python train.py --n_layer=12 --d_model=160 --n_head=2 --n_kv_head=1 --head_dim=64 --d_mlp=448 --vocab_size=8192 --activation="swiglu" --norm="rmsnorm" --norm_place="pre" --norm_eps=1e-06 --positions="rope" --rope_base=10000.0 --rope_fraction=0.25 --qk_norm=false --attn_scale=0.125 --bias="all" --tie_embeddings=false --parallel_block=false --init="uniform" --init_std_qkv=0.0497 --init_std_o=0.0 --init_std_up=0.0497 --init_std_down=0.0 --optimizer="muon_variant" --lr=0.0143 --lr_mult_o=1.5 --lr_mult_down=2.0 --beta1=0.9 --lr_head=0.00532 --grad_clip=1.0 --warmup_steps=200 --schedule="wsd" --decay_fraction=0.754 --decay_shape="linear" --final_lr_fraction=0.0 --batch_tokens=[16384, 32768, 49152] --seq_len=256 --doc_mask=false --train_tokens=123300000 --steps=4224 --dataset="wikipedia_en"
MLP neurons of a small language model. Each row is named by its layer, matrix (gate and up: input weights) and neuron, and shows model dimensions 0-159. Each number is 500 + 40 x the weight over its row's rms, rounded and kept within 0 to 999. Numbers have three digits each. A neuron's up and down rows have the sign that makes its largest values positive.
After each neuron's rows, "fires on" lists the tokens most often at its 100 highest values on Wikipedia text that the model never trained on. A number after a token or word is its count.

L5.gate330:481485485469515475455484477531504510455474494579425494543457453522533386539489519382485535478506591494516499476441519535527458520427499527433500487549504484557517486566495557534534539479529447474578507455489524400528464532501519432521520533493493521570551481522499478484496464499471442482461508494494506546527493540463512509515460454556518525499511505476462441510438493440554506595537502517499572480515482450487539567536461519425579487502565464451395445570518511512501487521531510
L5.up330:504493509504477476429475425473527483489521495447531415478526553490498502529525509446457528450467497483481468447504536535486525480457490499473450497479488403464553459487504566512536538484405420493449427505550459498508569454522501523484521552489480485446588541473499534479452510521535534415533479484549532507525426494506578467436513515529465531455472497534430509522491514504517525463463578581541551542482452477527479494544436472573514540440506522479468480542521490454589552563464592
fires on: "\n\n" 99

L9.gate18:436531462520502507484529483507438507539491471532438480529461488438538515533446505503503575396483414500516510527564507537558449443512526528470453473506584439525562500562483495550455480527585526485488535502533489489550513516459471498525469504563447388524598481504414416464507472507544450453449515518453512504518530619507520501479483470547509489469471447439492497562469461468583508532484558513532535476515472514462512507451544469533507522534566493550543490476510503455509495538522455
L9.up18:497506569476444436517526532464592485539379512473460454453470463485463475549504519499484468484423513484486568534512498467454529554432541510510533568535463512477462486514496505462472509484527455492478577503519564475562495511500494572574520518540497439518511504519515515479518542506559491552465420526457486526445596574549574523533531494550514432531426487502587488520484498484513475457448558540533549526500507495460495535536490486481494528552584542544486493513396456436476500502487461
fires on: ":" 96

L9.gate109:454472459417477546530502504581540431514499514431512472534455452462394462526467489514534493527532482523479438490527479516485477448486517579523441426507470413526469505509541504592493545566499520552485518533463533549421500507555496555508528470514519516484525542503527462531504436478536548484520480458468499532514526483427475490502519481427471500465451477422488543548447412536454608527435521547469464557516462467499497574466469562523500547479510440504476493459470500515433498436495482
L9.up109:471478513591479489546539509456535530513550368474512456482567479507512488515453525544484561510505469500459479493451468537554488500503475495494457556466507483494449445473489533499511475486512556513454522473449527488523471554532517559533521408585518468447512562489544475521488522525507448543519549515594438500514533468490467415525490484457426543375523446502480466510464504528420496493489522481581556450464479469511461467490506531454437452526509509556417496434534533489530489433520451
fires on: "." 19, " than" 13, " about" 10, " around" 7, " over" 7, " in" 6

L2.gate243:548513513506462437501456455429495453489505579546495439505494454480491520453433482507433485550571531442506461490514494507525473514492465543533434464536509501514467543522514542456455521470586476554460464411527533479516555484454503505442454499504505487492462476495407462508456488474481612509555526461563497504465509495551485553485549461480465447533580563510495594440516529474438449524451530531470497559481489503615517541497487494511503501522549424515509461462467559423487519546471508
L2.up243:494563497541536568576525544562450541431543386486509552415516467434450489496507598516560520533495544481475461474501548519405494461548517510531453492474498552505452523541512537542463475481468483506496455488488475485564458487495466474522504509468474554556486473494522497518491585546561452461459464471492508487459538501513514608541523521499524496530463473518451506458505468548456521554545514464532498461450450474466442481539487480471502490539409510495532473502485483479625456448475423
fires on: "na" 29, "s" 15, "da" 12, "ed" 6, "e" 4

L5.gate320:520540521505540414533482515496480512518536527504556486483476519495501540534484422484453490539488500492508457510441451454433485482506493464446519498494520494464540555513502504483534571438515486488484595482543529560384495523535439510582428417541476568439440485491493477465439485550485499474462549505556461521518517536498477387498537548544494493564516515501404453473478490442573543570484485497417471562487432515530582550495475477533570501491483459509492456522488530525481456523506541
L5.up320:483494534508475527497511437505505479535509483531523552539496512493527603569501506561448514565523460467462492530453388449453434532491560494531482498542489508511486576469473494529554505503506531486498486511555514473518522481452528513504441514560475520511447424549559471497499444492515523527501590542472513517458517589496515557514507500527567529448483543465514489542480442517493525569483514505483471675553469468524468484476475419507583503494501486524422457515528538496509458586440502
fires on: "′" 12, "ti" 12, "″" 12, "°" 9, ":" 7, "ade" 7

L5.gate368:525433453496421552512486479545489458416466503509537441525550474544554524497561527486514505510447481561480453508441514501500489497465441500557547477524474476573459576486575521523533561497489598484459532425455466529507526545537555444432527521524440442492553552512535509520478463446494493422469513487518514518493536475464512553559480482522520487526519512493480498557536505618498500417509454551511488467548535480508485565578453497459487495501480366443514455494496483460498511502526537
L5.up368:543502566435528593480514468471548468514453537496461463550468509488467510472479451495508533480527545509555530486502576551534462525491516522536544455508481528582491554550463504548517556501444477469536488515502524517464497471519540548502525510533449536534500543471460476542563510537441506446475513490490503536471419617482543495539548458453502467479429522533442510490468468570385549545526522485535499442468474442498418557504503461522452538475578523533413478473421490482478551538460552
fires on: "\n\n" 100

L7.gate273:524481519516516444443411458505553510518466491523532504545567440484443533535504508484494504494499439489557490460505485542469466495475564489494571499526551494519624492469482388511473553538529509529518616583488487482487507501443439495534484463525455484580530473441461488499431518520552459521478482579475500583511508477540539523523531527483546455503487535477503520567557505456549480513466559485529478465535471540441526475489512526543569553501474496507462416490541528455504496464585577
L7.up273:482515484466471473468506452480549511521486494449530538469498477454484547525587510549542532467505461435513433500505516512448488506479449566553482533516497496493650478541487509583524563413555520523466516556458511437509507532466490430473482439548491502538513491505551579494504461493478486511538445527474454521537466566470558512538510424519539469459463493491524525536515518449520482598482566542518451512526518460405471491467444604523502506512468509476536506488505482466527455598479568
fires on: ":" 89

L5.gate373:498514491483478534477480501482523480461458436504500461496494548508473403552505511449463484492463458416476517488404486449537486485487576514469434421513482502516464472508484468499484544492493396469547467497510439500511415461502527493466587478506499551508565487480497509550497458465477468480515481503569547578549420532467478510514510474527536463530517468561517520473462450440501503528499426524505484469585564479482515590426503466424507571540572501507462490504591470545538532587482517
L5.up373:493479573507485599490460463560556442477537421468491448555518519534457465546528491453475505477457531521507572490468483546525571491449503486416433493538529473455539408490512472468528566479473472508550530503527517451559460449535575503474555410424453580424429498480479496508488512512492527439466456546519534544539423495475560466438482486515503550527506453473488460530482522450508602483538490461495510463507474498486527544524456518514518460584521466492510489508528479506513551432478493
fires on: "." 32, "\n\n" 15, "|" 10, " being" 4

L9.gate245:476535444564481517554467488463531502575517550586515490467561462521512553423501571468539558459504473492467497465455564505480462572521536508465457480517511493519492531457441488465479517487489602504503462407533474502502474510575508507487522518492494568442513478529521485509502506497479530474461429556501502396529411524458539459512496522573525551434513481502488502466500479498443517583427472474562501522514442488528505490436524564452476523460529529591467491556552506597493466487556518
L9.up245:602526456511487501476439444487603504485527471451476560503562525456520516536485567467515501544556533528433457468469434477451550430515463578475505536449539452512538532472439529540420459479545480509482545459475493484521481536502542482470466516505440483519482478405480532533443515488489478436597468453485521510468471504474534456521483522548472476503484497484493551522455553577535425518474508560524462555518479562520479534511488533496530547523454427463500533494488431476552384492491496
fires on: " |" 47, " (" 8, "|" 7, ")" 7, " Albums" 5

L7.gate160:580505487495549511446463499482473480513491534515587513467522502566541482592515467441516572529546535543504557481518482552570439528429542481449517492539497471515581448505507501564477571579494530495492432533426518489536480468488525460532506488513461475486425454533492493430465523459532435494386546445505538490539552467499487589527548504477504547495508449416494528508502533517566474553574545512474502532509497439499534466560495455544480512498495535447501470500541496524550510561437537
L7.up160:514480485524516560441547487492582498570556488530416479537530514521512501544436448491461614477442487476474414495553509467468503486545552517504527513467400480531565515450508483511468479447455469535564457554477433524511483491504435550475506570533550481503544574554446511535520449453434479489471534530461525523513517476514549535481505440444478488562523438482581479540506477509536475490447535523531483506488442513434557484576488500492519501486463454454494494474460521552542501585431524
fires on: " on" 71, " by" 13, " from" 7, ":" 4

L9.gate136:479462481462491504455516501496554429490497489545517436519534504435495535485429530479488518436481516499417455468493481478595469386509505528523444462521484500471572468470506489565439522446470523489411450506498491510522510454451505556593519495510526479465533536563532518463462400486513472456531510514489491497540488557460479487458439495545529471508461575503488542535503462513375516604467557452476465494556464473541448575471553464461518466464499465496531514506465478454530460512533471
L9.up136:469516531460512477502538465493507484552425502535463483490512467436499456414456538489605608473478457490485458470502530504550487431488445505520457479445563480486474490489540506592510535588502529485515520468516499519510487450526520538593585498489509567467456550490524550481475473428460454492547570467502521525480492515536532503441445532500444472495460469553489525523453492483485554513490459505430539489549408446388456535473557476493478506453468534530474484493516499524578435463536485
fires on: " of" 28, ":" 8, " about" 6, " around" 5, " to" 5

L7.gate281:469516460517508500508532539424550505531560496487518442451478482471459462547459553525516490496532461526521498567575564523475507488462478508441441460471534510480471557465562486543508549510502502501480474528492563457468481511552478570569544502502571535439468500562508469396428511450499501517534538500561500458441502541481491525447491495485472458545489470586465492549523494477491504523580510431518508532474409577483461510545457556532420441492462491491539533565480519479399443463431522
L7.up281:493517526565450427516486505482587469512490522508527503561579500508496500567487473461442500442526482444492413436506433497512471540557559464485523427453483447559456534491454481486537532480469482459494466519495561566500490478523402495538471483537527573501527593528544505545476482462462549561427485499534537541509540538520510450520495497516548577506463462521483473523517449486478488450531510429491549547451505463532511479482499490562425515475562419565533515395464490484509483519552459
fires on: "." 30, " until" 15, " in" 9, " about" 7, " at" 7

L5.gate85:487496472480468525552530488493540449465502519510476458607500459539472510523534505464508541472493526448461484508462470518520462497445500489465488464534475426562496576511475478556499551496456445503472546515605519485477474529470564480494586535427530507429503502495402483564525481530536496448489514520562489416521400507481478514525462472529463456451502534533427452558456550558512502474508445512522508493558538504479495630488453478562559493433551485461472437545560497490468513502512543
L5.up85:525486536491452513558501463503506481432496525470517452595506476519518467452523485428500506484503488483466514478422462556502551526392513492514507440445498413559510541481481490513536569470525439450586557465547549450493546516585528518376523523455506573480474521511494468543523539528438488516480560542535491480516407523457488490448454498526492501516510451496502526589488587527534517450473490526526492495534519479503501576485464494485507506396522452505446437560483482524543503465531524
fires on: "\n\n" 91, " \"" 5

L5.gate292:447557460450511570532502531455529554543496482522485470443490549433536534500503492520525530535479529529492453468473457504550527513486504542455453503487504461487480466527401505518487539503451516433471497490469425558539484544510505519399552430443564559444505448501426499607494475499488466430478541540495487424526433505544457534573548541568464495516524484455425573522491512444488526499517520510546525453519503495521463527460491555482625520517489505530486463501499418496483462477446478
L5.up292:512462510485490497485440553523503487470536522551502523496584538464403586471480528466558476486469431524471431475483479529476479609459556467522500480493490523463504549548513387495461501485564513607534521474453493489493529500525510524489541497527416536472424498535525525433551514461481520506500474585507454547525517535573542433426558485473517463526534501451513525534508479514482536470466509519489523534488525443539534503532460600486531524457504483488509465478529412511482429500558582
fires on: ")" 71, "di" 4, " friend" 4

L5.gate130:467572486512497467489551512503496540506569516638569442548545407493559494480430444551491544497534481448469548566479507526484440477454504532517468476515531524524504491536460488415475559552521396469540512515505491532498536420460434515529502384476524483546531494496460472506475475519471454435521531528523508443431521477454543531508508557495534559531467531486523408595498454482551474515446479482474511476541514477499473471497471458490523464491535469487490439524475426517489517523532487
L5.up130:582528520435597482444438480491594504476455486500538524515485454512560520511483492459472470534596516456435562518375442480519507518445468522536549554523613534441513479484530497472526503527503517481555463558542441521504498528519538486524460508498561513480522508538483533533504487476498528489537502551549452502484488489439509484566416523494551521544514552477548486485455507541504510525534477500506581575533504507497551462531498412498532477491520484559416513544442522569482575485475498
fires on: " (" 28, " |" 17, "2" 14, ")" 12, "{" 11, "}" 11

L9.gate353:511493519470470467508481503618589480491515510559490553558503495493456531510481520450529497422479479522604455463487537500517499454508567564486440488522542522515477514485493541418471478447517488507534431556473553524507529460516488497513487414460507541482517521495478482465447486462473543513435470493519519462518522431550511440510448490535431508523466492541441500505520428508513571547591537500443471551484415445444480562526470526575544537496511423479481474546540389515515502485546500
L9.up353:495600535532466550464451526525453434495491519489537474571457488456408544508511438447467448521527445532511478519503541597553443474568495500460517516489548504511494589485535545444490450418432471497490489509487523524496516525464524451528509482421442473455483526491474474502401593515527543503499574536496491556510499451441567456488448502486532494508528458473442544523512491547542465561512491445479538481484488494489523512497430532503458500509521368509484533494474470508548530444546477
fires on: " |" 26, "-" 16, " ex" 11, " cons" 4, " /" 4

L3.gate300:420489481490500524497410489551539513427470492481512430451534470485516527484489521442411457477512443451544500504519478506540471510463585486493436485451483437495501573543473473483475520479504437505436446499516477503546539496440489476420585420488508485418539509456456489566467496534507537568510496540616528462448538524496513514482492479473533476445545571497496596486464519503453481552545517511496521544463512484616462479515496526549483600457503486509448524502488471483522522524524531
L3.up300:463502490533500485504494389526429503446556474527505529401505549535486560533534501520410469536553463513527430515496535567475483505521505544513441426517493515464507522563534493493535501526486468546497456455539421506494472476574507479592596461559505519464470484469548550512479555489536489498433488536504476570472500553476500462521496555514553447446456554479494462479543480414471479507518580590591485520449491532552503517504488521460504542522489481503462484527542512525417501436485468
fires on: "ment" 18, "al" 16, "s" 9, "ed" 5, "  " 4

L5.gate107:507479503506552488479536484482454511471474474577517547479489521449508503487465480510534503475454402450433462564542498508491411489532505513534580441499514524565446485498500489463484556455494531559464592473531511543500513440469495455522509487489463491468546462444482482471494399556520464501499569513507497486527419535490530512554547469500507493451483558570534411478461552524450511471512530438573467514440460506542578516571436415458478444526488561426486494518480442506517526550543537
L5.up107:546422488582539504515520490544497469498554431496530580517531492506572498573557443523502569531516485551426457515452444532445485411499478464515484478493475419446524551438511525546578464508447441477507500509493468497536549517495490422557542564587427539496500529495514448477491508452430459431488496512461496508526518553515536510525491549543377498489499590488495567477504452483475507489468478489467577513482473504474477447478514453477549512491467473496464507556485559530531497463483487
fires on: "," 44, " |" 35, " (" 7